MLP neurons of a small language model. Each row is named by its layer, matrix (gate and up: input weights) and neuron, and shows model dimensions 0-255. Each number is 500 + 40 x the weight over its row's rms, rounded and kept within 0 to 999. Numbers have three digits each. A neuron's up and down rows have the sign that makes its largest values positive.
After each neuron's rows, "fires in" lists the words (lower case) most often at its 100 highest values on Wikipedia text that the model never trained on. A number after a token or word is its count.

L2.gate213:520532513497459414469515518521446435483448524505418521506525527513491561550435524495570529510462381567525521493556505457455506492508502504465486505424539437431539487440522528437527507471471539522543389492500434532434475501494507459434527479545470468496481496503544525440522493556504494510383507477518511514572445524486505510473531491462516442523490516485512445548435575504539483503568488493517497475512488495445524531478493482477555490551471500468473504572399578544548501454519583446504494609468421522530493448468533462508532515524483499452443480519508539535404527485505536483487470504541475480494571497558536548490545457545488500450512456473569432465487513486485582495556516518509486483514488477526495537555554505506512475452622540549426509498501440536558479486533493
L2.up213:455454507483535467475499565574531498524403531463501552475524549560488564519445559499540536506499451481533540426438496473551525537494500495436472486470464491500518499472504500471517543468526561480500457526495508498484422422489488412477496524516454448552467507494486512472458541581556526505487460531561502499549529475515488506500483491486490419484488575511536446530437475502523548545533524561543507445533502482426455476471499524482571473523459486405497472414439606488426406513481520462517489573489452552517490505443494472497458489537465519506501433506478537530499488517464519572445552495501440434530549478533478562518515414532510538530480465537535455440512540527504539448538492426486518445448518515432458570514473508527459439518587529490463490471434567557428526430519486
fires in: "july" 19, "october" 12, "francisco" 8, "june" 7, "august" 7, "april" 5

L9.gate179:530518444504501459518508544505501515460483468523497545523520437472493455490540495520464493522522529523448517534488483456437492485571547446480514474502467547558488512472511504500477487512485539515490481502546533534580547602544539408419468473480498428441479523478530462471570503502514532409511529493486506556566547521536603497537528473499440565529523484541561487523563415484517487537529501480496413580526554492475554512519585534524527591439486494487503412456521481570525500463513537549501456450460467475518519481406514600463487475542455530472435471506497453552458415529442503491538524459497482432455455556475472543439546572480525524441535428452501479446465558410512502477501534475460419473510472532544484479537518576491571558481496495496505498525491500477537517491540478
L9.up179:551489516505534478494480517536500487471488492573510549505436488521529465510511456491496394510487529534502534491494487469492546460575530514509450499473522500520458568566582505478472518445469522615485494515510485470522473519484505488530528581526476449484546471504530515534504481574558486536455463519508480491520484503482543474487524458507477536495530458554441515541515506554433435549480457495511493497405569543545534534438563497530544517451471506502455465466500484543531494522516492550593516513546494534499519542497589469517427489536463523502432392598480524533510468479518455510519405525503520500516572536486476450509555478476441467517534424598499493540469486411515477498482498463555484471503466566466495548504444606476559598510473543560507527447441566544623484499490479
fires in: "to" 22, "not" 15, "t" 10, "they" 9, "may" 8, "can" 7

L9.gate26:485454475577543542558508507521578524582509445462482501498531484546472597508568482514504453480539447489453460564522497524550570518434440601491552565514496515529528500551505506500530478493484485500431484470545512475511516573452529500567509541482533506449473565492447537511435561474495542527496517480397476429528484612482464527527519509475439467484450522499489490453534487483512530567436517464538511535585454531493540540518569398467459407519498440418480492514482542478461576443541536472562502467501511484541457499504480540509512534549486485476513532515537495514452456496600482455431516521511478503445512486477441533485474506530523491484569513461506512477484577528502500520528537442490500464508484458496536500477468540532497457572522530431569464516547431571483574543524533
L9.up26:530523554457424555495461483526529447490518509517487522440470508464483537518513508467483574488470478497557473464479482482518495513506497547531474439496482536528526535511523539500485446453546484481555526487422483479489489489519585544557485607441577482591534479481385487571496593528529499578427473518466564538410567464452506497500599513522512478521456492474480493502467476491448543550512578509552503517499492469553521545448554523556475434488438515520516500536506484523466506511490524546513512474524411548580476525475447559537527545528483493420513462511489483536492443547492549463487424514513540450473519443489580445560499471502505472455476518535561517450517519506491561575454507425511455445500534475545582440516519578504510481438491505475468455414529541519471473505531456
fires in: "of" 32, "in" 21, "about" 10, "to" 5

L7.gate305:524492420504454553541537474472495469529545462485523515466446480524537514533480471503464458446502478521476574430500579465510476543474457477519543563482516460507433497532394528536517421526494506472462528484599528511491478542505548561502467453506506480501480500524484538438490569502541482531495511562538499392568458464462523510464489485586474502597416452428495523495509463489503523539469492493551483475519477467490520518603468484494542531553511483590551544552510470486565539540457511520523537450535523473545479446517542535504421539482481386423515546565407524518561509556529445531505477466504496539506557507504430464383507468431484499545461511484446504490484522514431504485517501547520465554475503543550523467520489535457540532559460484502468483506515545427491497510565468
L7.up305:447497512559520460475562501521518505501467522454467577528546589467578461475508498542576530428583549567446497442551509510524564528517495494520544519483541499425487577516539505556521509467504607512496533471558517488550447503447487462460534462529476465476503519486491503492505513414510464547538450518568529386488454487481538411537453556495546436530492527506439453509447483544478463513502495588502447493463554519491560540468482534464514499482512488532530561451506501515515518564529445487457510495526488498502574482555519438474481449519554475490452498540429460542459583549536483492562460511461416548522532454415481507454503496517407553495464497478489526462481446577444498517494498514525513543531448480422533480476506549522511542524495559504520486551506592461494508454532473
fires in: "at" 16, "from" 11, "received" 9, "earned" 5, "peaked" 5, "life" 5

L8.gate116:460429505435495515507526545539574536527528480551501500545486558503489534469531526522475524415554561514517473527547478487439486505541533550493499470482516450528537527544492446515467469423464519529450497543515507510526417536509580584569505504549510454444478477453496483451463524487512519542478429495488525553531464490529518573478490612522508508497504420419558510481552528522450537497494479467457492523486461514486535501491577465519478482461448488486504506485501529443482502466514592529520432560523518535497501507529470459548422527462384565526471512486436474527500447442543481411518423542549489469518551501441556514530532539419538488499481474515455442544551513482475529570475439396520545505495507461526533520445443580507571534498562502428494430517541461509506536472453512
L8.up116:498480529444523505500512534534527457485485479546527550476466516467507517491531488518548430481559471466492544550592469563420508532505520548480502475469474503556549488472500429502509471525483468541456500510504406457458471460468526571594558547476559491562534554562473498491541466479505445380519442519537564475509506492445537556457483529511512502509468514446600538531543508485462533529470454535568476476539521438542574580496470432532484453443513537557406555515452449471434472490544556496460509459575460493507516535543421433493470516507458490467544525478410531502538458515574492464543502504511498480500503524469522467541517555446525430501488513502548473448528493481450483559532498415558438507491494533490542533544497569478518473484508457508496449529494505465569548572544449
fires in: "began" 19, "of" 10, "not" 8, "up" 6, "started" 5, "in" 5

L9.gate287:615453507531425491483500499509579489429520536504489423431431500489446481465498551487514545538516471475454495482510470512533490591484517528554476516461531494406523496478473535475485594508452489511489480471469460401445469454561563511482518463475434531487622498488484521534460496515509439519592501502480497465515532454487482449455427445507524456518488523556474535551456498509448558541443443480473510498449489587460436476475485503472493523446486549583570536478473569478532515552482515546521477450506483511539473444527477517536465545463519507565508505519494506485495508490501556538479470480472501564461477508537495499472556471525464519445525589518408566447549542508501515541453585480485496506434452560504519530549469520533513476472540568564531554541556477422529492484555479
L9.up287:485521515452492543490541467424471465523545522549486525447511511438509521564484463526557483423453521501526451439485462470567522480551534487470515450527446473604487605530518524578453527431544539543495501489481504491493489514512525563520528476527446402494514498541500529491503496458522490431484525461494528473450547487471471492507486530496564460491517431468531453527475560504483548464485492450537527583449486528500463453505490508448472522518457523510539498646556492598512454499510518454542487468508513400490513479490463522452516520491417449523470567442479533491514557443462531477575491506500456423509506497458472541440526504530533508476514498434495543541488496536545434569493423438504482427526479510508472522489447486490466536542586477474546543584440494480483424581529458
fires in: "an" 33, "his" 13, "the" 8, "a" 6

L8.gate224:520441502521523455494507510545566479483404563449435524492488512480526487532533466537513514583509588509480474432546480465410505624514554508482534517388525539498522483544440498508466455412509497586523522490553517476606496504477501510510487523387513469511530513452528467514528431494549504554447538589476480532465532406528476570544524471566508538500490509532515493520500519463458510499552575500496496470525506452511591588442530535535494550458516518538497479506498512532552493521457519510498543532547486548457512480523445512522492523462527504507457452544521525516455489460492511486394521399479492446544466509459532543473528498451442456481471496515448577493458472540501552442520476449507549496529509492397547484481455442489542538520480460481496522429553478493511506473483514
L8.up224:515506514517509468486523477475513586515600552548453527454538527492459478489478473489475442482468557466520504484499477559480436490494547536531531446542514559489530511564463550525475511455611467550496493543523536493496464570489569502415524475463490444480430507513547447469495556521576532529551646529494479540499497450548475499498491455470514469483461506543538510549508533517479470433518486421581538526553496477516561548489507545461455500525506576585425530468500450548466506573553447518493510493504492489522528472470525491571479406516470609491510496473541465488466535463523452470513435518381473447507550441426523534520549529486496538476531516535524518429501454536504468517545474472479535497514513498445484496456505517523524512477468518491515489419495482544520395428536536
fires in: "after" 22, "while" 12, "as" 12, "when" 8, "following" 6

L5.gate316:527473436465513523418511515470494514489523522533486428518455439480477473498596496534427517513502492433460467508426552488483518489520456540517557510566518520435471503551497457480532438403471510530566487542469500533508495502469483446492498517479568571500520520518472552509545467469497500472497591485552452596495443502498591474567492512499477496484482493451471492549587543475513469489515504520507504528497466465469517463578555550534480485496577475525545511550542448518511521445501506452543599534531468473508606548560440509459531499519439467518483481530522616430462455497459456513449528465462487533439515498423528495484569529518452519464525488468510555480541443462580446515526574514581464441459520481507418478501491586512469505507470498503480518438519478415520525469538489
L5.up316:527477532531489517512490476435535556449517617509454487509568453546496505537566543543549512505437505508543470468545502506521531513463480493499470452485550470527458525458510440484478435432465472482527509466523553520419498473455452485437443510521521529531509520435539513504555446510502474552473556503568422422455518514549499552517486511535536533434499577547426536520520522482477454456460438537489510411447508502574471475505527524523602533566533480561527532534510468502467510554459586484470481550508461529509514527490560501544479532480526483499446492436573496545464499478440581441510502552531446464462504449497468498545500537505452490489433528426412530478474543531505420517530515520415569500477572556494524566473486547497492458559568513497536457455491430519503489516445509
fires in: "a" 33, "according" 13, "after" 7, "as" 5, "at" 4, "or" 4

L8.gate6:491450464466471475499421521517580558565515503541510437462553460462442459512511550448458451463467442536541568531546460562467488492491538547527542438511438559555565478513474510506469448419470547476450562486558453550510446554520524487471496554507522493464465503569513462501486483520529508523506545531432547514491496462466484556422417512521550483528480539415508549531552427557509522485530488519459486417447480539483555504469514521496549519407462498543547417502580448469511446475516505432524573438521542483479477459464450513426526473496505507529550527501521450514571437471501516449607466493545486475503454580549504461512500487453441483479546470533516543492476573541495521491498451541503486517545501594456519539514478525555468466474497544517511543547516535475520490509529539
L8.up6:492526560532508521487498540475516552494518542553548481536612548433540507542464487493519472465533532490447581551502546531453493502498584529435564475515593441553573428456451532469514486441519459440502490508481501485568488506451514439474459477522529575504507447465440504593516551510566430458454485469520460457558500465545576517560484494485478466581465531420388532506505517550494438512478492538488491491490518517441476459495455566572463496530572465570530541452505444474498548495513553488493548506537596537492563531451458555503474465497507491495492516531470451512479508568512484429475514486511493521545509505537503559455562498448481518454449479473448482562513487462436534450505478483557492488533462490514542488424543474476544565517459473533488498457516480463433513534495545
fires in: "of" 44, "featured" 9, "included" 6, "to" 5, "silver" 4, "include" 4

L2.gate116:478457458558465558467529556482477479456508469535475522507509528535579482529517522536488488518553421465499488536484500505504464558557502475476486547544410557598423487497480500514516528533521502551526467522476566464444481505487512484516484491408531466500482526437475436529545495499598554538531500535595490551531527503544556521450515521473532575472543544469561516521486378547450520496514484428509494486508564518455531501520494455572558489492460504481518438562398500453444495547469568507519536497459554542560443583462482467523501547476440450408526438522501445437498514460484524464528477474464514512446478555413506460520537558507572499464507482508483488492458503488463461507454575501567451446515486494523527493451438421454469530507493479458501556506520458505448539493466529
L2.up116:510505451561513582530472453483459510426482512497477559538482528526435394459513512490462522526487509457517560496516480524547519485496506478515489452533407504543514547499596414504495570507519481477490477509452562555543514524548462622511501524493560549536472494516511556478545482465543482532550478479549530509497467566500455464529476601484497569483557492425511551467527517509486470500393499553577453515476474510488560510519555485435491507469485472525537576502467507489444514520465475521525547467492444508466544503470421477552484442474433495425512547476498427464480485510484501467527493438499461468453528457529447505466480497494395590493452482452473494442469486451519457572487510465534542439467482520585596451449521485525502491477481582475508457490475538541496523505459561
fires in: "would" 33, "may" 17, "will" 11, "could" 10, "did" 10, "must" 7

L8.gate5:447458519545469481502540494561614495467490467512516542514578507521537580466475454548488460480460506473532453524543447436540510497483527512503505442487485513535477505518484456460504528467503463416452405506562495487464500491523513520433469478566467452452502483454470578495508525482473506523521461530543533508526477516525506500479471524532478467521469552493526467589473548502465546468472564484506448433544531407476567534453451477532461509540480523597549507579499555447482525557440534462475445523444460419500544474489499512550507501542524444502453499504542559528485452509532538510514508511472441503509554450452486489505501539449555442534480496583493559459422487499459521612525520516510559573445477564531527537474438557517467610471549563505477484481490543448515503550464415
L8.up5:459474407522558498510482493557519464479507478496543522511531506466523453450561515547558489496549543479551436559478541450533531517457464495477492532519524544475521494489570478534558522461527489499483462464576490552518422546503585485473443527538460462498585483473544503528424446445514467562471459529513499450519509411435570407573525587502479560499518533521510515474518553476452472516474431467439496496571514517528528430528499500528501505531473447477530500546533517480464542487551511577552521535423525487535434477536519489468506446470513555473484508478523599460489443544500452437506480467537411523470464495465533496558446559471476515523514477460529510488480456483476515458501575545528563505483486515449420473468500455497588493501476432409489439523453547441553472525461546
fires in: "received" 21, "co" 9, "obtained" 7, "earned" 5, "receive" 5, "for" 4

L9.gate196:506427424460540478471459506542546503490542527493422397470406524553536472495539540503490529495510527426451520501640459477535549548473456549482526534486517510511494443521458520542581524469512468526504458480492517571502501559485464486486540483419484504505560547470581558581482499526546452508509452373463426556475527487428587509539464478517539473440508482519495498524468535439568462536513442535495479489493458518586536538519564525479500485569504466539526553510502500496590548474588523539495469476537486461474487498484493521523466546456492478511479520491478502490491464587489457489491551475485516431512478529533468508578522545538525502508487419536515478558586485450522480515426524496521489515549460568493469540478525509510507473478501530484530472472504492474565398487443501
L9.up196:522551414450520497510442533563484523460502509469442515534561511528478514551554491493435476521539453484544501466491531529438505463542470480533519493451540532487493492516466491528452488450511495585504456497518543561470422453437509444439502511465537469536484427506543579504504512469509461516469440488570546502546536656487498532434556473556455460461479536569439509500421485462467508493506470496573501473405468500449476546513449521476564520503481481475505469565552530480511532541504515507538501496500510461517555496494492523494481553473507471477485512464502482458505548580476511432532524438527489460488417490486478501489432465510535532432465452475487497426517491432499567585571501506570405488507484505469515475477558578451579521504531498485499503526492538579494446597494424
fires in: "a" 49, "according" 5, "i" 4, "e" 4

L2.gate218:559614536455523553543549563439563489418442500469489469565531414464426550497554490526502518454509488565529517507526516505518476499487459496508493528515458496469516422512480528558553458527492435565463568458450404483436516522547490561490564448467484505440497452511476507533518523546556513520562497452507486471488462467520541477480486521501504483533507494506568530569544587525586516495499535518460458490505502452456521485503513465507418452512516448488512441503505482508462507530481512507503545527467453552490544527489565478478481525517522484432476505537593463483537565513506561476508384447524519507491582434462401464459597449482568490521552446459506527466459522498488526542466474430497499514517569507521546530427494509484487516544482471504455451492539521567417477471518484
L2.up218:452460498547578541494563499504528469491462516463482489493554583483511461521569521470508536516502513491459457501569499519560515572470554528427517541560489499522518584521505510500506517453497500498562404520535564516481464489375512491470488524492585537472539544503515499473501562523534526514516429521555499466540491494535447486501420528482551472424535498551528414457472571492624533491514505569569485498473502534466475518483546466518532492505503495478536546465518563529482476463539484482411477545531470495513499467497469474549474512455521523475458359571453422428546496536574490490532448486424464491540567486525498473429555511470432529487499463534521517504494540504470451540511398505506475487455444520504500491513444460459516557480475477562445506511551493506443501436524498
fires in: "january" 31, "may" 21, "june" 9, "assists" 6, "august" 4

L7.gate223:466574530516505505478531476502505528503496542472472544453503492520493462416563486506547488540482517424540552570461477482498503454511481569475420503465553535507487524461444469446594505539511505488437594476506557530444369511406563450476516496440517458520434460456552469511470465481564532564509479445532504416424499474513529560483479538519499442459452457450486553507557482478478522472490467458589520507478520519493506465429540481469546521533561488510497535513517451508493477493471438464502517546511486481495506527531491531495478483476504526580492541487503477508499486445472504492427449510518371536470607513552453492487501461492538421459498576474507489459541510516504494568569478446497552559504466499530477505447511472554556426515467587518535515434514464445450495474514507
L7.up223:409593527541464507557476475560492450494502546523400507510497509529484480497460480552545466539496439515441487528538529453503541479511504495488451450514534438530569450556451406517560507493602506502470497489488499425526522434496618513495495536490469475484523481445465463548482495501483453535514502527411537542452564498470489502542515507452530484529494524536492529608540505516504492479562507525503530520454530545540537519496519482489511513535460429468479507501466542453454564550534492528609519480447490427547456536527446492536484491466465516485446499516436539508433521463468505428526460482540527490538447469502540438477531438511518602533447482484449504431485472448521543493511477470501524469514552482483470544466527472524446490521482428502363463557439520533453509542483417
fires in: "a" 45, "spent" 11, "after" 11, "during" 5, "nearly" 4, "an" 4

L5.gate304:446525487460522447457461518489503467501524550478467582475510419485464426528498506463535538461478504542482497468564458488496411546409529438470517503463567466509569414426489464468540539567468526481442504519428525466496462518456545516529529546517478535495549484488548575460508565534433466518544618456521455552434474530481585464484539485504525448491477526547519493494433543569490519505565452447493517449539501464473490460426480448485503496497443396482473435464439461467493459491502510508519473527543465459503469561518477524435499500491524556436458572572428508509542566450525530486541510487505493496554530481504519498533471496540565507548489487536522564502495454475533562474527484583452453510532491506551530500548553416472466528522476548520519562493507496492535461473482426
L5.up304:479456531500490519492488563482463573504463504452473485472482523506526404489434493446533509470518437479456500477488475462542502440484477474452447424528474519404492486490475572463478499544518563508549458484523529524455490528585555535485463521475483476470595511514511559477461528476479454507443547527565466508497528468563449479462457536466520548523486471550491536535488484482509498545439523425495537578531505508463520414496447415433492496490460443520523488463487507449526574528444532501456477443549546464440467534548500433539560569462506533499542490516480568490562576549542543472447559494529476530558507503506526525558518537547468555486492469521518471429499486527456577523495482415546513538525530519459509489464413577457449547512567550444550522473561495554550447505568536
fires in: "role" 18, "1st" 8, "super" 8, "2000" 7, "outstanding" 6, "tony" 5

L9.gate144:443533521486499577450520505490498540563482469542372498508461498526553444492544454531468488546570499495564478495548437491523448534522453521472480503537445502563458541526480558526519560472444583458565479465479548456555486495602492492442542465478533464550460456586597486483517487510458436505415463536484460436458513574507562546501516520464428466537408506493523450592495502469557452523487486493488514508526479585506553437481522500508520465539486437543476491571472467483535546482536572513495559458510470529467526415516489467483545501470442535536533562522488477461488480532528464455425458557490446456519473441488455508460497497502524515565483420544461538501486537483422502455524531528439570453464529442537478477501471483493489505525493491472471477530522516498564528502479498
L9.up144:498536587455415494480565590480457485449558552490487600498474495483475536518453522491497565479527529474455520521527489556399476522523474495531561505488503473457481526480478586459599465489525511545427511538472454491434501534551544475527440503505461522491481504505454566487563535474580414471477529501532469438439480420523588530515526540510507462501508495580474472558475493515451491469429511431523482483519508544501472500458454472460481536485549494495509473523485413556507451497507501499484541509475551481554537526500453445563493513412504573415546436472488420501468465505451520473499512517551498573506524521491501559489541546560522491494473474510478515489563537460532552536522417546465474538560428486460464537488471546500462447538441543512513480405491476451468512512535462
fires in: "to" 63

L8.gate188:580434480535465509512518577489440525451455536559465463500518535500510499533480462541491492492443549495536537541496520499552468555559532551461456514577517449511480468523518501485444525510498496517515436483491500485567537552447416549501516559456570446573501467492530505502570434485518529533512556469495471526548527457511583551414553524507574538462507467454448516557553534436432513561486397471419503546459488561486463475532510452455481590428470543500470526537527468483507507496576484532499499448537494564499536492500495536513536532493517464497523426509473472522553459525469526565571481446538493458474575508474488421503516525466491497457508445476485464512534567428477498455497414438555552507508493515482508509535409500436515545513469483550456502501524508483527610542517478
L8.up188:483431497489537497538497521462537469412524517576468458470566445517496535495566521515501408559461453478477527555507477505467516480511456536527522487556504546547540556520502522444458526523475561505498494522459467549554461470440494508546487511526517483431554520585496472500541488489557480492494461530553438507545527457449474463522532475439487551572499542504545494482454417477480492570520423479602524555506559568505535574449542496493591513549455440511502523467423545507468518470540498502506435485496508522448525554529433580526501523514468469487526427512521492558454523558554514467526490460556503443502516561538463488474472507461436519489546395552473433435514496501524464450454526389480495485533426525529466537510526540498490509537516517455525428465526484433475466455454454
fires in: "not" 12, "would" 12, "may" 11, "does" 6, "t" 6, "should" 6

L2.gate22:462541497511480560472576527458430514533515482455507474426553490549520513476559465441485492438438413511463450479450594512526459492444413508468430432494566550519519493496469471551484453484546519454480497506476419507478551557514471510493544537586558488435498475539458612490426537450542455486468486483511600481532474526530514514532446460487515435521488522561458481499445577571457530531491470434461495468575510534496520547449506500487548472501469490448550473536445620540490508457530480501452507505480443485486511519511508459529589473517479514475479521461519448519457395490506485425506512540448533532476496490477506516509561532477451425527496531539572543524537486512465596560528485539511510500495498489482511496536515460525458506518545518449435469531477508472450470519457469
L2.up22:500519436483476490489477474468522425470529539544495509567529509477550489509411498478483498519428423499502525440515556499510537512467419478484494476536404480473517418521499534536495524483501462453492499495506463562441497514458507490497479447429524563527533505486432541559557510514513507529495469407512492494426525497571518530527528417482451422541456420501539447493478491463535514568533517487561507409476582521547509500436432549517510516545494562519561507506587515531455499593522525519489477480514485437472510520446478503512507484532429416516516491487495549557534457489505511532457530422488459475530559493523502627455562545443401478534520452517504452515540551476525469539438495529555510479518555567506498507462442488511404460492446511535525476479468520532445534501473521
fires in: "october" 27, "june" 25, "september" 14, "april" 11, "november" 9, "may" 5

L8.gate239:540467385503465450484412536472527559490572526526502545454467552506497555505547521565567446594521559479457543557500537465513502568520510531501507528444424418532533473493456552525535490502530513473542497545526473526538471491526470465507483525463434567543505515469481494503521535527503504476446546534539456529449438513454469494517452461487565466412428478516522515560414443560482546507545478557557461514484477585529549521461522511460454560502492499548469539479464484493525526490460447524523469464484458470423484443500512514445481502505496451535544419476510490464526443555485504471447494515555512506511545445417564535458509540561497555523530508489453512460515510516640516513518523425542497413522492533562459439471428538486529515551476487498500474468501480478532504551516547
L8.up239:542487494482465491581495563509523484500471458534459478521488453505471485460486524522481502580512476541507596502504553420456443534533472505480471558480515465450449512566531563500534477517457514422564394448511475482506447589574462560513494505532487482428491399531490512535445488481534573513463512557541504462467499462530528527443543480397538584514551559473446474461504481479505521457521469491520408587461527527500566497516515526470510484435524433510481504470487527469446480566546534421503523473457519500493527459503532375520507564490517498512596486460490473561461461540506525566492440547518488498464531498536483518535527480552560523485447525451548445533475536447485436493459484592482438489489514580529445506500543518480443508452504492518549508491510472515478498526462496
fires in: "the" 46, "addition" 8, "supply" 4

L7.gate311:476531570480486472477526472435487513466407491505516493564527451535483530499479540520534535442516494486485506505512451447377436528523510484527462468457502521463451456562540511454566488479517451457472486549493513462549548407523497436539564469570517512515440468477469534443470531438477481524484547622550454431500531393504508461525501521516469479488495465545490556544526513487477490502450434521463468498434467478499566457516482596514473466571528510499472488541545470466609514535505496530476525497525456532507486460548564486487523582544496523503509537478456515535525454532537553472445524472536478534491502494474471535559557479515399459457474460503516436549463511487469491503497444511517511514449522532508496571412460423532441509530571561506552482437502547522531554542578485
L7.up311:532451536528490479479521553456509471455518479538465495480427506519501477555451532493504553521472442498497491519461499597457527556513488412532536478506527522510473484498489528509465454567436627463431509576507534469584487528490516460476457536475503449542506507492527519592514518529494469503471565424540584512524473479433522443568559460511488492489514520472465513499552489498472483461508431484521495403485507419481524442530512576525522506549477545462457475481487423538563500510576547465547506445549445441466496495514567527512477425546531504477505511433582555454562541490525530467487514561486520540495465454492549496492584463497546488514467517474516472483482471469464443576493496599487470510520538454446576497416509491443438490512424457465488544497442558493511526463461531
fires in: "his" 39, "her" 15, "s" 15, "henry" 7

L2.gate54:473525478471486495462458473450489527483519475500450552548518515499448480474544409499480500512448517549505481507535509540510561515520508562540574445542478552489527493503542573544538515492503480457533452474459520504432556511525562501501476477543495513538421479508459603537522527495547475531490473465552513503488543496433544585517500541434593424493460505484532503528501644486470496481485547459518464477412467537533533497509502476484483492532533475392512480549474528481512504456463480482522479458548515546477435523468501510489520498579467446485461473518482600523453511462559488500570481522450539486460583499593504475467556501506494551480488470502542490449520445463499475513496499503458548522554509495442469420450503580530495423480465537537497380553443420553514580517434502
L2.up54:518475530556530498492481486434445469484501497510429578524490470478466478541490488470520485549508516497513467502540536540573592582459443559524493461487530525521486490545545486514570546527525473514477445572549524534482472508517532524509471464471477512518500457566492573498482552476517420530526493484499577521556495485559542558552475497498572502472527503500461466459470542504544446512510573441498564507494479395450539493461469471532528506490523436466495549450434569443465408422517493512550502511470528483514444500463484506590454498465519456489500507478488472523542479505543547461541490554571535432461487490602522477465513500519358595487443505594428498549500522509529489495511514519420445487513487507558503483448490558537455451463530572497563482481442489528500532465439515
fires in: "january" 36, "february" 34, "august" 8, "june" 8, "july" 7

L2.gate258:516458529476581552475493493489474574483565482455539563528483528453463482403522408482509450528465518461517500529457422572407526525464445477447542474476480510525506495515520511534543503506511460438517526530496504452557447534450473465550521563516440473603480521460441552521542509527478500496521513424462536520544512531472545509541485495505381548512478522449518507421439479575543485520485533512447599510523528475516509513573531517568463518500583460572461516447470552469523508426502531509590445503420452457524540480498441499486489522517477483477461494501529475512509533455488542473501548514450529493441516487575494482512504522490534573480586481589458475505525488500550444412477538477468491576517493512441529456480515466536462454487440473504512475486458529541506430466541518
L2.up258:560483442507592478535478467449484572440514535489519532531457488506434535406546488526488467547531483493526576535501438522483486509457486526431519449501472505534468457514521506507520512557472449509522500541464478545492465477475474497446489548474453499488564573468435516424473553506506491492487561493493520479524601482470507513470496471548456496528465501493473477524458491553558480500467488543421541595506456538583462508531469481575439458607516394552523458560516567530569398505484510498536485560456453445478468449475452529565453495498456553455462492588507511487512402509534488459483493479495448502455550489553437522486513557500473500503546452485525450464433517493482493509569532431498502523568474486447534484559536522560476502505503488470494544439472488503401513450516494
fires in: "born" 59, "late" 6

L8.gate52:504500515501475585488514440487586457486522506430456387506569560481509493414483543517459524485580498524494480521511528439501470550485500445479460467463530520531437472494486458486547539457461475544461448454581550495547476436457514510494473490529462479539452467489538547475510451437547532518580465448487508454474541499455511455603499514461487561502465508440497472507532434528485556414475510506519493497495442478412480464591484471518550497531501549577556525542483452446568511482520432547527522484553483455490567527483455480464504544509505504523470551514516572554485448562478446453545459497514461533550476541464555571438469511548509501414501492542463485446465521447524432520479474559500577502483463508492473526546484500526504473454568444525435467577513451488512474471522496
L8.up52:503455516443554571500428440453538519462502548540507524495549501479442571495409519539461516529466537534463433507517554459442517455511458570459518405470438534484449523454470481477551555510554505524474569509457444503449528493478484455462540478553540532519529537566459491502507500476541509443536426478492577586565469508477462493471558546500510544515438463502532499444515517534466515445486501532515487520540516552478469484485484514597496545538482566517497454486563544506472518501475550461454400490506511561547523462498581510494529469453529550530477506533520508497506518512465519529466577532429493502437539470401450479511537504512541521469497501497581532429486515463532492517509482521511518494477448419552477430605491537540513448489438455519502536528451484588548449472572534
fires in: "a" 70, "an" 16, "was" 4

L6.gate73:509420423519568522471514501495514531584468468484424498517552430459478506525542491504518509583550521506484512499446504563471444513529547536475494498511495505458545488469503553449516496459484452432472557528501565584482423510489399496533512509569594509549529495498545532522497444518543480481476546484492468562476415528476491397503569447541490422418542527547501508536486476500519544504424521485450525499501469514527500537516435569525541490436469481478457565484416510497504420560530560480494405533498541469464558523448484491472496552470474500483475537480473516536472463483461474490513447479504601466430553529515550471526499553516483534525568545476494464498518501516444485528447524519433506456474482524497493491524561489578478449485462521544518439578515525438454446507492575
L6.up73:486485497472512500458478532490458509500430471497530542470628497501518555507496539486553496555505442457459532496468496547444476572499460513477475528554505514497547415517471443520474475511504510466553472515486536592528499581392396514441558484521549537590481488521493468488508524487504528497550533461504510551512519448517444478580516431477492501479469518460499510421487527528506497531529409530446498535498555542519487488483481463515402486496472481484467455531494497580478442589522500472458582454474548549497501448530418477544542414511506546592544459501512599510538500535490517522563494526469486493410483547464530374484510477502459429519470461543448504488484502501525542483543481513557531512472531441433469465545473546470531484515514537492477572474521548518485518447487530
fires in: "both" 21, "some" 16, "between" 13, "each" 10, "eight" 7, "of" 7

L8.gate134:464472487490545452525459612420593548522539486556524520486594474479512535485508498499504505456540465522499479499521425488486500543476477464455507474518491511527470417492400476469473483499613508503527551463487472567514476516424458503423409421468417495504452525460558479475476503473555493483471470526508487533543524469488488431478466511539543488479434511523580451530464518524494460486493466520491399463475527573477649550505462536459526483464518512535493510529453519435481514504498480502513496471489486493512503510490433532498530534498455583508504496530590517493536563489471442501450488545558487547532549541521582545485519477582490551475472505550506475486524466506540529475488464504457514467563503522500518395484560471464508489532400524479514493513541489528544425518556566
L8.up134:469497539525468517478515555507532539560523483507429500502508525474535479527550519498544526502498546494504529461538603522503521470490522564524560405556472478561453511541490488522503493574486409537510513466549529547486420539531509502510548549493504534460504516607491503458514474490512496517523444503527474556444440510571470486520529591489513544483461447478429536470481497572540480506489463527499579503486421492533496479553440464517514464598524508538422487518499482572420496545480478481557488478562489499553436445536514561532537454571522521478542447477472439485500445393488527466538452447484513435511558440513472560513535532549463453457518465448534469467533423443542489535523458449497467507458517507450472494377485489561428504453473541463477477489478460493537506438500510
fires in: "in" 45, "after" 11, "upon" 9, "following" 7